Weights of a small transformer language model.
Training: a variant of Muon for these matrices, 569M tokens.
MLP neurons of a small language model. Each row is named by its layer, matrix (down: output weights) and neuron, and shows model dimensions 160-255. Each number is 128 + 24 x the weight over its row's rms, rounded and kept within 0 to 255.
A block is one neuron, or neurons of one layer that tend to fire together. After each block is what it responds to, as a language model described it from the Wikipedia text at the highest values.

L5.down142 [133 146 129 154  97 151 136 120 135 112 165 118 140 110 103 100 155 127 140 150 136 143 121  93  73  78 103 139 108 157 135  80 138 118 112 130 130 141  91 125 128 131 142 124 129 169 109 123  88 140 130  89 105  98 105  91 133 111 153  99  74 126 114 120 162 129 118 145 137 142 107  91 119 118 137 159 119 119 160 128 125 114 135 146 119 124  89 157 164 160 129 138 141 126 140  76]
L5.down165 [152 138 132 110 100 145 133 109  90 134 151 113 137 157 132 162 133 115 117 117  96 127 160 154 156 107 140 134  89  89 156 132 118 119 149 135  97 134 128 143 124 149 117 178  77 118 132 101  66 164 160 119 150 186 167 124 142 139 135  93 134 158 135 148 134 145 155 112 128 107 137 141 138  76 155 132 143 133 140 108 139 127 134 124 116 149 153 152 100  98 118 101 124 112  95 126]
L5.down393 [118 156 125 148  94 137 136 148 153 113 130 125 136 153 123 117 111 122 111 126 118 153 117  75 113 149 172 132 133 106 156 202 111 109 131 164 120 144 137 108 123 119 125 148 111 159 149 112  83 122 119 102 130 117 138 138 149 139 110 103 112 146 114 128 146 116 129 119 146 143 139 138 121 103 139 119 160 130 119 124 156 127 140 125 125 144 106 162 102 101 147 110  88 108 149 136]
L5.down850 [150 132 113 139 109 156 154 149 136 115 183 118 156 147  91 116 172 110 145 142  88 147 148 162 134 156 147 119 121 122 120 138 102 113 125 172 116 141 171  94 117 114 110 147 139 122 109 118 136 128 151  68 109 127 127 126 125 125 152 126 130 150 132  89 147 172 148 153 118  93 178  95 145  90 169 107 127  86 151 148 144 142 149 152 125 149 120 131 117 146 109 137 163 131 116 122]
Responds to: Infobox and table field separators

L5.down316 [122 170 155  82 126 144 135 121 110 133 121 125 138 150 126 196 148 158 193 163 166 131 116  85 147 140 117 151 130 134 123 136  98 140 100 127 162 145 116 103 145 186 140 137 137 148 134 135 106  99  66 119 133 140 142 164 152  87 107 179 152 120  93 170 119 160 133 144 119 134 109 156 123 142  87 111  75 118 130 131 135 112 109 104 125 120 183  89 136 129 153  78 144 139 134 135]
L5.down474 [151 147 117  93 111 134 117 116 108 111 141 112 106 157 155 160 166  88 169 121 156 145 130 117 124 168  89 144 142 145 151 132 124 118 139  92 127 121 144 107 115 153 126 129 138 132 143 126 118 112 130 106 147 124  96 156  68 118 146 175  88 148  96 115 155 108 131 122 114 126 122 118 123 145 151 123 130 162 164 196 117 130  81  75 143 100 114  97 152 112 138 127 110 144 145 132]
L5.down482 [130 103 109 167 122 108 127 136  94  81  89  89  78 135 199 134 116 147 141 117  85 128  86 139 127  93 132 130  90 163 123 142 143 121 139 111 145 139 114  85 162 131 144 125 135 156 148 138 143 114 134 152 153 143 122 105  98 135 144 158 132 125  96 150 122 116  75 100 122 180  70 126 118 144 127 111  98 147 130 168 137 114 128 131 122 148 103 113 112 152 126 145 136 138 104 125]
L5.down978 [145 137 120 139 107 147 169  93 166 162  64 157 108 151 137 157 141 135 143 113 119 127 106 100 103 131 158 157 112 109  68  76 117 137 140 188 172 120 133 124 127 119 123 142 121 120 137 154 124 145 100  97 155 151 133 132  97  93 166 164 102 142 121 168 145 183 135 111  95 136 109 135 103 104 149 150 115 134 122 121 100 115 122 108 111 128 136 103 111  72 168 131 158 103 139 108]
Responds to: Mid-word subword pieces

L6.down0 [112  94 153  84  92 101 126 102 138 117 131 145  92  96 159 162  54 136 103 149 141 149 145 135 143 119 144 108 152  79  76 127  97 138 138 149 113 128 122 129 108 113 193 173 116 122 152 129 119 147 129 158 170 119 100 104 113 164 107 117  95 144 115 146 175  88 128  69 152 119 122 146  89 132 123  99 117 155 121 105 129 151 148 154 166 108 137 136 118 135 137 125 139 125 104 130]
L6.down42 [119  95 135 104 119 139 144  91 165 139 128 130  59 143 159 145 139  88 121  88  80 106 120 115 153 134 119 121 127 100  99 106 104 113 130 141 145 141 126 113 152 118 165 125 123 153 117 112 107  72  95 121 162 107 166 135 154 163 115 137 130 103  88  63 130 160 125 146 190 141 117 147  87 166 169 141 114 142 129 110 145 166 127 146 151 106 126  71 171 122 129 152 138  95 126 121]
L6.down165 [126 147 149 124  99  88 131 106 123 174 161 143 130 169 103 141 125 101 150 172  67 131 172 138 163 145  95  74 145 127 157 154 135 129 114 128 120 135 126 134  99 150 123  98 104 147 126  85 136  78 137 111 119 138 129 111 112 145 108 144 137 119 158  94 102 145 122 134 141 134 124 114 129 147 114 142  97 155  94 147 138  96 149 128 159 126 156 119  97 146 140 115 154 113 151 116]
L6.down223 [155  91 120 151 136 142 142 120 150 135 120  80  93 140 103 140 126 116 110 131 138 121 165 135 101 115 136  94 123 123 145 118 136 159  98 170 124 102 106  83 124 160 124 133 116 100 123 141  93  60 108  83 188 104 140 130 109 156 127 155 155 128 135  83 121 151 144 129 124 127 137 122 187 130 156 154 139  89 123 180 114 168 131 128 163 115 100 150 116 156 114 126 143  90 100 103]
L6.down311 [122 160  91 133 132 138 107  92 137 112 158 146 137 134 120 117 140 126 143  91 107 147 148 111 139 106  91 145 137 117 147 109 148 132 123 108 119 125 132 113 167 130 100 151 169 152 135  87 125 151 194 112 113 122 157 139 150 102 142 135 100 134 153 157 141 159 149 112 139  99 125 123 115 146 139 160 137 134 113 100 156 144 161 139 141 177 118  90 145 166 119 165 158 102 126 108]
L6.down368 [136 137 130  90 154 155  91 147 127 138 121 143 151 147 122 127 137 139 151  80 134 141 129 150  90 168  89 154 139 121 134  91 118 142 167 142 153 106 144  93 113 139 150 125 114 169 144 100 125 155 149 128  94 147 105 153  98 112  73 125 147  93 110 129 131 120 124  98 163  99 152 127 123 120 134 156 110 138 165 115 128 140  87 190 102 164 101 122  61 104 149 135  99 119 104  97]
L6.down493 [ 81 144 138 158 134 121 105 135 179  93 150 115 120 112 170 150  97 116 155 172  85 128 139 131 117 147 150 107 141 106 138 139 103  85 114 140 124 134  78 133  81 144 120 137 100 120 152  86 131 162 113 141 134 155 155 114 125 156 112 122 148  81 139  93 133 126 171  74 161  81 148 136 102 135 156  88 181 148 120 107  99 141  81 203 109 116 145 111  71 139  91 154 153 123  84 165]
L6.down542 [148 135 133 119  74 163 125  81 139 142 159 141 141  76 128 200 171 131 167 128 130 136 163 169 100 108 106 184 132 131 130  97 159  97 156 114 147 111 134 108 115 137  73  98 150 169 131 129 124 156 113 103 129 125 150  86 123 125 167 142 130 127 158 118 147 124 137 153  86 146 165 123 133 143 120 102  88 107 132 124 107 132 105  86 150 145 145 141 120 155 108 122  96 160 109 122]
L6.down552 [157 140 147  97 106 117 132 127 155 100 102  97 160  94 115 126 109 127 103 127 185 151 114 149  96 162 115 108 148 119  89 131 159 114 172 127 104 111 148  86  91 134 144 151 106 115 147 163  93 151 148 158 118 145 160 126 106 170 108 142 138 110 112 149 124 152 113 111 137 123 151 150 122 150 130  88 121 153 131 145 116 119 119 118 140 137 145 140 101 178 127 166  52  82  83 100]
L6.down619 [119 161 120  57 122 129 126 124 126 158 141  92 161 120 147  90 132 106 125 147 147 159 169 153 139 133 118 110 135 141 105  82 143 136 140 132 193 130 116 143 151 118 143 126 127 125 123 138 103 130 100 153 106 163 123 117 160 120 106 127 119 167 124  97 154 154 153 110 133 112 129 125 129 117 125 141 148 146 136  92 144 124 137 128 147 138 153 109 173 129 130 130 108 126 106 110]
L6.down673 [128 146 103 141 162 138 129 127 143 139 112 105 113 147 115 176 131 102 112  99 117  99 114  55 159 139  81 114 129 149  79 115  95 171 170 133 169 122 169 131 136 140 106 106  93 148 142 161 148 121 103 124 155 130 142 121 125 125 132 113 120 101 114 123 156 147 129 158 118 118 141 100 154 116 167 135 120 131 109 162 104 133 115 104 129 183  71 122 158 162 124 144 106 140 102 108]
L6.down762 [143  84 124 104 152 128 154 148 161 122 183 153 174 127 175 161 140  91 108 119 141 107 106 107 117  96 141 136 147 160 150 107 144 121 133  85 146 117 120 146  94 150 125 149 130 137 103 156 131 140 120 118 104  83 176 142 139  67 118 106 142 129 124 118 100 149 120  91 159 170 132 100 136 112 164 112 124 113 127 112 122 137 140 137 109  99 137 118 150 143 138 165 124 163 111 104]
L6.down764 [131 154  99 148 147 107 108 113 140 116 179 114 173 108 130 159  88 133 116 159 139 103 125  82 102 144 142 131 154 138  85 125  71 144 126 124 113 153 100 131 138 155 128 141 117 114 119 134  91 137 121 141 168 113 107 144  91  86 147 125 182 173 124 119 119 144 151 178  99 149 118 128 136 166 132 104 171 151  98 136 133 107 127 141 140  98  90 158 103 145 192 137 116 138 147 136]
L6.down878 [120 148 106  94 121 122 124 132 157 141 123 121 129 155 173 162 132 145 126 138 149 149 166  71 132 151 124 147 147 117 111 141 134 150 123 101  97 113 136 115 158 149 148 147 126 102 112 162 144 132 164  97 127  97 137 106 122 138 134 125  72 121 119 131 116 107 113 106 129 131  98 158 148 123 146 147 140 146 165 159 142 121 112 109 182 124  73 134  93 148 121 114  87 104 153 104]
L6.down940 [ 79 117 129  42 128 160 105 117 149 127 120  73 126 143 125 111 145 112 149 106 171 157 121 151 142 137 155 124 126 142 135 138 141 138 123 138  63 120 170 136 115 126  99 146 115 144 126 127 191 133 115 123 140 129 117  96 131 116 119 149 106 127 134 111 148 164  97 151 152 154 112 154 152 102 109 143 149 115 105 147 138 142 124 125 154 150 102  88 133 139 134 119  96 124 125 141]
L6.down990 [146 138  92 113 121  93  99  82 119 101 110 116 124 144 146 110 129 160 155  97 102 132 100 120 101 111 141 126 141 155  96 132 160 129 138 133  99 144 136 121 104 158 154 145 110 104 157 168  96 113 143  90  93 153  75 128 160 139 128 101  82 105 122 164 152 139 121 110 112 162 138 111  70 131 142 129 141 141 108 136  99 175 108 136 157 141  91 143 144 154 158 141 121 138 105  81]
Responds to: Mid-word fragments after prefixes

L5.down40 [143 149 136 140 138  86  80 105  94 140  97 131 103 125 157 123 180 149 129  97 118 150 123 108 152 124 170 152 103 144 137 129  82 109 167 106 109 162 130 107 141  89  93 175 115 116 138 124 101 153 132 138 115  95 141 141 119 136 151 132 115 151 119 162 123  91  82 125 121 114 156 172  97 132 120 104 121 156  95 111  87 144 128 101 115  86 139 149 132 188 118 178 133 139 107 146]
L5.down276 [115 111 129 131 155 101 167 150  84 108 125 104 130 150 137 168 138 149 109 122 112 163  96  98  94 115 135 147 106 137 119 166 109 144 112 111 164 149 103 167 109  98 115 139 111 113 140 132 151 140 129 128 141 126 183  93 136 113 127 145 126 140 105 155 160 123  91 117 144  96 131  85 147 132 120 146 106 118 132 117 114 114 122 137 114 122 156 144 123 132  75 111 148 145 141 129]
L5.down324 [148 110 131 156 125 152 140 108 128 152 108 148 148 146 139 158 154 135 153  97 113 113 122 103 117  97 149 106 148 122 144 131 118 130 130 147 118 142 114 104  89 134 109 136 116 114 134 100 119 136  98 155 165 113 121 153  98 166  87 144 129 105 168 157 113 132 121 154  79 126 143 106 112 129 141 120  79 118 101 202 106 103 139  79 143 100 127 113 122 110 144 178 181 129 137 112]
L5.down472 [157 140 113 163 104 166 135 136 114 119 153 117 117 126 154 129 153 118 168 159 135 121 125 139 111 130 132 129 144  72 159 129  63 123 118  94 108 162 137 158 110 102 123 154 132  83 101 118 141 122 137 108 162 153 121 131 126 169 145 148 129 125 135 155 136 146 130 125 107 142 152 119 152 132 158 132 126 116 164 172 134 111 140 149 125 153 145 142 119 179 104 108 133  91 112 142]
Responds to: Infobox and heading labels

L10.down302 [151 124 104 113 136 110 164 155 137 111 111  88  97 158 165  95 119 146 149 119 170 123 131 106 135  94 126 175 144 152 121 131 104 152 101 130 143 108 119 147 151 152 133 162 119 125 139 149 106  98 117 169 100 149 129  94 164 100 140 154 116 155  98 113 136 156 143 129 142 143 171 122 141 155  81 145  98 126 135 128 147 121  92 141 123 130 142 187 154  87 131 130 121 110 120  96]
Responds to: Mid-word subword fragments

L6.down21 [128 127 126 124 122  91 151 149 135 182 138 159 152 104  92 120 159 142 109 106 151 141 164 128 163 133 115 110 163 151 150 131 114 129 105 119 130 155 111 134 115 130  63 163 175 147 110 111 112 110 141 124 149 105 143 165 165 134 147  99 111 120 147 116 135 133 118 146  93 147 130 140 119 187 123  90 125 144 103 118 115 136  89 146 149 136 142 193 115 139 116 138 143 137 103  67]
L6.down163 [105  78 119 164 151  95  78 105 154 153 152 124  64 139 107 102 134 135 141 116 124 124 167 109 161 133 175 120 144 157 118 159 129 150 129 140 119 141 160 103 142 104 155 151 106 137  85 125 158 103  98 151 161 100 118 114 105 126 144 112 115 113 147 129 149 142 138  95  97  98 100 121 187 113 138 162 156 152 149 103 148 113 121 105 137 116 125 148 147 147 109 130 136 171 156 146]
L6.down183 [140 149 117 150  97 120 151 127 114 123 141 113 138 111 130 136 121 133 165 109 152 125  94 133 150  97 115 127 143 132 101 107 137 159 125 159  73 121 127 127 136 164 109 133 148 147  96 137 132 129 184 110 176 142  99 108 122 130 147 114 186 138 123 125 141 124 132 118  91 124 132 137 128 192 117 172 140 189 128 146 133 121 143 118 149 136 115 131 128  99 133 160 168 118 111 108]
L6.down188 [129 149 107 127 135 127 105 126 144 127 104 129 175 106 100 125 117 134 146 153 102 133 142 146  84  81 102 144 106 109 167 106 156 109  98 124 105 124 158 107 125 153 162 169 108 146 115 137 101 185 145 107 120 104  73 120 144 141 102 140 131  88 151 145 140 142 124 112  89 141 129  91 170 153 111 115 102 148 159 170 170 102 145 117 179 118 142 172 189 113  98 152 155 115 121 128]
L6.down244 [162 167 144 142 102 145 154 132 132 128 100 117 142 130 117  91 114 100 104 111  98 120 116 104 121 133 113 175 123  80 160 120 111 156  98 145 120  90 130 169  96  81  91 145  91 148 109  74 102 162 176 119 151 125 167 120 144 100 116 170 134 137 111 137 113 162 130 156 141  84 113  99  93 120 142  97 126 123 131 125 126  96 155 117 177 123 159 117 124 112 143 138 180 124 170 160]
L6.down257 [165 161 160 116 133 100 147 165  83 100 160 125 112 118 153 148 143 143 125 143 111 114 111 110 185 137 134 130 108 123 128 145 134  98 137 133 117 137 118 156 144 117 100 121 133 109 112 115 102 151 118 145 141 111 121 183 100 132  97 132 147 136 148 114  72 126 116 160 126 128 147 136 109 111 126 121 107 163 144  84  98 158  98 140 109 106  81 125 136 142  90 156 120 142 111 113]
L6.down259 [100 109  91 149 128 106  96 111 136 157 117 146 134 109 127  85 155 126 131 127 144 136 155 157 122 132 109 113 173  83 163 133 109 159 152 120 138 139 128 135 131  82  94 135 147 158 130 134 153 103 120 131 153  63  99 114 155 112 124 171 129 102 129 140 124 142  57 119 152 158 131 120 150 106  95  95 152 128 136 115 121 136 134 166 185 160 115 123 112 124 116 150 141 107 147 150]
L6.down296 [138 150 125 105 116 162 128 123 138 165 137  71 148 147  87 124 137 124 107 121  74 122  98 168 130 124 114 117 128 131 116 117 136 141 105 133 139 143 106 194 141 128 163 123 114 141 115 136 115 125  96 131 118 145 193 137  94 128 151 131 103  94 118 115  84 126 153 124 133 147 142 123 106 105  88 128 128 150 175 145 130 157  99 166  99 135  76 143 123 125 182 141 111 152  94 114]
L6.down524 [ 95 100 183 132 121 107 100 131 137  95 121 142  93  98 113 113  70 118 121 133 102 142 155 125 110 114 136 142 128 134 139 100 127 134 113 130 127 110 107 132 117 192 124 172 106  93 156 103 103 126 131 144  98 161 162 106 118 124 151  87 152 126 123 113 114 132 101  74 126 130 127 109 133 132 138 156 106 133 103 180 105 150 143 118 126 148 116 139 109 143 146 168 127 118 118 173]
L6.down703 [121 161 126 140 109 149  90 125 151 141 164 133 177 136 113 103 107 149 160 127 128 131 162 154 145 111 111 155  96 138  92 141 106  92 146 139 169 181 136 174 141  91 107 118 136 154 133  88 130 116 162 139 141 149 115 112 122 132 135 102 109 159 141 134 157 131 142 152 143 103 120  82 140 114 153 112 106 102 105 140 153 125 113 128 146 136 118  88 134 151 141 110 102 166 127  89]
L6.down795 [154 163 123 139  93 135 141 147 165 136  76 172  99 135 141 162 114 105  94 149 158 152 155 111 113 102 160 122 120 177 157 121 119 136 171 111 155 149  93 124  85 135 109 110  98 109 180  99 125 115 161 149 112 158 163 150 108 144 112 164 121 142 158 141 115 123 133 119 158 175 128 123  97 128 161 158 127 110 107 147  70 125 132 119 127 121 151 128 140 134 143  98 116 122 103  96]
L6.down857 [ 96 134 101 133 140 146  83 125 137 116 105 112  83 133 154 110 123 142 162  78  87 133 116  95 133 109 141 145 145 135 144 115 142 130  97 108 119 114 155 125 140 118 121 101 138  92 173  95 140 133 112 129 109 139 103 119 136 128 146 130 153 135 148 113 139 157 123 128 163 119 118 101 128 133 149 123 125 167 146  70 132 118 115  78 106 209  79 161 121 135 126 112 194 113 143 129]
L6.down873 [167 113 161 147 159 107 154 127 135 110  90  91 122 129 166 145 112 168 128 174 118 129 186 109 149 123 142 109 124 102 153 152 130 145 101 135 103 131 132 182 144 117 150 124 119 128  95 106 121 129 108 109 142 120 139 141 149 132 149 123 123 129 145 133 164 109 127 170 132 151 119 126 137 113 117 109  94 149 117 140 100 144 159 140 113 168 184 129 194 128 102 154 119 128 155  69]
L6.down876 [119 135 101 158 154 128 118  76  77 116  88 134 132 103 113 120 148 129  99 125 131 146 146  77 138 135 131 129 117  92 117 162 138 130 141 128 125 110 134 127 110 143 111 119 138 133 163 119 150 147 151 117 109  99 104 123 134  95 121 117 142 170  99 102 172 130 113 135 113 170 127 150 135 144 123 156 157 147 138 125  78 185 150 152 106 106  95 146 152 146 124 157  80 153 128  76]
L6.down880 [107 148 150 145 143 153 146 143 101 173 135 144 111 151 142 146 117 123 170 108 128 125 158 104 124 139 131 118 110 116 116 157 126 116 117  97  83 124 116 122  97 112 124 133 110  83  70 164 118 130 107 114  88 142 127 137 147 131 120 116  98 144 128 145 110 103 122 167 158 132 101  63 127 126 178 140 128 111 142 129 162 120 154 104 127 108  97 126 164 152 120 129 134 161 177 128]
L6.down933 [120  87  94 122 139 162 131 137 133 129 150 155  98  86 157 136 144 143 125 105 108 125 132 121 127 160 135 190 136 115 106 128 131 105 135  84 121 121 138 165 163 104 122 136 173 177 147 124 124 117 152 116  87 150 137 155 108 131 135 103 108  80 123 122 141 106 139 132 124 120 122 134 126 135  54 149 185 116 114 193 133  90 127 120 105 138 102 132 141  95 145 179 108 138 110 107]
Responds to: Wikipedia section-heading words

L10.down764 [120 115 130  97 143 159 139 158 163 148  94 125 166 137 110 133 104 154  91 111 105 164  86 102 130 126  98 190 134 169 107  84 138 132  87 144 121  89 146 156 118 141 118 116 144 159 105 148 140  57  92 150 114 150 121 155 171  96 151 118 138 111 132 136 159 165 150 117 129 102 150 124 123 146 146 181 163 140 158 127 152 165 133 123  88 126 153 104 149 114 103 128 135 116 110 147]
Responds to: Sentence-opening prepositions

L6.down2 [123 149  91 127 108 162 152 134 145 172 142 157 127 150 139 124 139 153 130 139  70 139 128 102 115 125 133 146 121 113 144 145 131 130 146 117 157 188 121 148 101 129 120 171  97 140 162 127  79 124 106  87 131 125  94  90 163 139 156 106 171 163 127 127 125  73 125 124 124 147 194 124 165 141 183 124 130 116 143 150 162 160 129 124 154 109 125 167 124  73 156 139  75 143 150 122]
L6.down46 [119 104 129 120 137 158 105 130 140 144 147 153 120 114 165 114 123 117 135 140  85 128 111 146 107 110 175 136 116 114 191 118 156 108 118 117  79 140 138 185 105  99 124 144  99 115 111 111 130 138  95 115  96 177 150 117 101 105 114 118 125 102 105 131  89 149 114 122 116 114 148  83  91 121 110 111 155 119 130  65 141 160 155 132 133 100 115 122 156 140  72 116 146 152 161 159]
L6.down124 [141 150 109 122 134 143 151 111 150 119 154 169  96 148  86 110 152  89 139 160 136 118 137  98 137 104 100  96 137 126  99 143  87 145 120 136 134 162 155 151 142 114 142 119 131 132 153  97 152 135 118 128 119 174 131 114 139 155 131 131 138  70 173 116 104 164 151 117 136 132 139 123 131 118 106 147 140 168  86 122 103 107 119 174  85 113 148 151 163 118 162  77 156 115 114 126]
L6.down241 [141 166 126 149  89  86 141 132 128 103 115  96 149 180 109 145 135 157 124 131 125 180 143  97 160 123 129 106 102 112 124 138 140 162 133  93 147 140 130 127 135 137 108 129 117 126 117  95 120 105 129 103 116 124 134 155 149 138 108 106 159 134 125 152 119 166 160 180 121 111 127 125 122 134 181 139  96 123 146 178 108 111 105 150 132 174  95 129 124 144 150 123 125 152 110 137]
L6.down309 [122 118 139 107 125 115 135 162 126 175 103 145 103 126 125 106  75 139  93 114 193 102 138 122 128 125 104 107 128 157 110 131  66 138 152 142 111 114 156 123 144 117 127 143  94 176 152 149 130 171 122 157 152 135 132 116 121 172 118 117 150 168 120 143 140 148 153 139 114  85 145 115  91 114 146 120 115  92 122 123  63 140 133 145 136 145 115 107 150 169  69 113 121 105 103 131]
L6.down312 [128 114  92 152 116 104 116 111 117 161 133 125 134 150 111 141 157 134 118 130 113 152 145  81  78 125 151 129 122 107 132 124 117 131 104 125 151 109 126  98 148 168 129  94 120  86 124 106 140 125 128 138 114 119 112 106 157 128  77  95 160 115 119 170 125 155 111 142 124 110 112 145 146 154 150 130  79 140 124 128 128 158 128 134  98 147 145 127 102 134 143 110 187 113  75 123]
L6.down467 [103 117 179 164 111 126 153 124  90 106 116 112 163 122 108 128 130 146  89 155 153 102 121 138 156 116 113 114  97 107 118 136 100 144 100  90  88 110 180 113 133 114 157 119 152 141 107 127  82 161 171 135 101 130 148 119 159 118 177 129  79 131 131 154 133 153 168 135 159  96 101 109 108  90 136 140 135 160 104 117 115 165 123 121 144 150 111 113 133  88 132 111  99 101 114 168]
L6.down485 [124 108 110 113 106 170 144 137 165 143 139 146 188 124 142 118 157 126 118 127 104 153  70 139 116 133 136 142 149  98 158 163 134 118 151 129 115 155 118 142 157 149 127  77 109 131 129 159 118  88 117 142 122 149 153  61 119 121 116 120 118 100 154 128 140  99 127 117 145 108 138 137 128  97 131  94 155 114 108 111 134  85 111 146  88 163  98 143  91 132 107 150 161 144 110 186]
L6.down513 [137 158  99 146 147 147 132 116 123 113 140 126  99 136 143 126 103 121  87  83 151  99 129  97 131 151 130 107 106 109 175 113 138 107 127 188 154 107 133 151 130 102 148 102 139 103 114 112 139 125 112  98 100 132 104 146 125 161 100 146 158 122 134 141  90 139 163 172  99 124 146 139 130 117 153 119 133  96 139 118 128 132 150 138  89  50 136 147 140  98 115 125 140 124 116 144]
L6.down645 [108 111 126 104 134 120 149 126 115 114  94 133 160 154 117 163  79 107 101 108 161 145 131 152 130 158  85 140 126 129 141  95 165 148 123 163 119 124 127 100 129 107 146 151 107 154 148 135 139  98 107 155 127 127 154 129 169 171  67 103  97 115 149  91 123 113 123 155 123 107 158 121  90 125 135 129 175  97 140 141 152  81  92 126 151 117 104 148 114 106 159 113 144  91 175 128]
L6.down680 [105 153 130  92 122 125 152 127 137 141 123 108 115 108 145 140 116 115 134  90 143 126 163 128 129 156 128  90  98 116 139 113 148 119 138 150 123 125 126 122 179 155 131 149  96 105  88 116  73 146 149 128 162 107 111 112 123 111 151 142 149 136 143  93  99  94 138 151 157 168  67 117 123 137 101 127 138 179 149 135 118 114 131 120 113  79 123 193 132 131 133 109  97 137 124  96]
L6.down839 [138 135 101 153 102 102 102 119 110 114 128 103 116 126 103 133 113 143 117 123 139 133 157 110 162 183 132 127 135 168 109 123 145 159  90 128 110 127 135 132 103 129  78 112 136 128  99 127 140 119 124  90 111 142 161 158 147 148 108 100 132 116 133 108 115 112 101 115 154 136  85 180 123 143 155 120 126 113 121 168 151 170 128 129 123 161 155 139 144 144  91 119 107 122 124 170]
L6.down886 [120 175 106 109 105 105 118  99 103 122 116 171 121 175  90  94 143 167 156 116 143 155 106 127  85 162 133 118 134 130 135 117 143 122 108 100  97 185 120 125 178 109 122 169 117 131 117 166 112 180 103 141 127 134 134 104 155 105 114 133 117 152 125 118 127 131  92 127  53 141 155 107 160  93 194 127 143 133 108  80 134 141 135 142 156  71 123 148 114 128 120 118 113 148 119 109]
L6.down892 [110 198 175 110 159 114 118 135 140 130 150 141 135 156 122 122 143 104 106 119 161 151 119 151 135 146 126  92 122 137 114 159 123 157 132 135 162 112 159 155 124 131 142 115 141 123 177 104 130 171 163  96 151 153 142 146 125 102 143 129 118 133 144 164 111 104 155 130 134 116 157 121 129 142 127 108 115 164 149 126 162 138  83  97 109 113  96 125 152 147 130 146 114 131  92 141]
L6.down900 [138  82 111 143 141 136 110 124 160 120  79  95 149 160  97 136 153 114 137 103  93 143 127 157 111 111 137  93 137 172 130 136 120 164 118 120 136 142 138 147 143 119 141 164 102  99 149 132  98 146 131 121 113 136 102 139  90 145 135 164 120 160 108 112 148 130 121 104 126 162 147 149 105  98 147 157 173 121 151 110 106 167 113 172 126 163 106 156 139 159 105 216 108 124 103 151]
L6.down909 [169 141 152 132 161 112 139 116 155 127 133 163 115 136 110 155 156 105 134 178 141 114 151 137  93 137  89 106 108  95 163 145  92 135 149 126 158 123 129 123 117 119 109 146 135 113 106 124 141 139 107 114  81 115 101 157 202 132 119 115 155 143 153 136 111  99 139  90 114 127 151 155 114 121 152 139 118  85 141 129 174 134 159 141 111 101 140 124 140 105 119 147 141 136 116 152]
Responds to: Infobox dashes and "reg"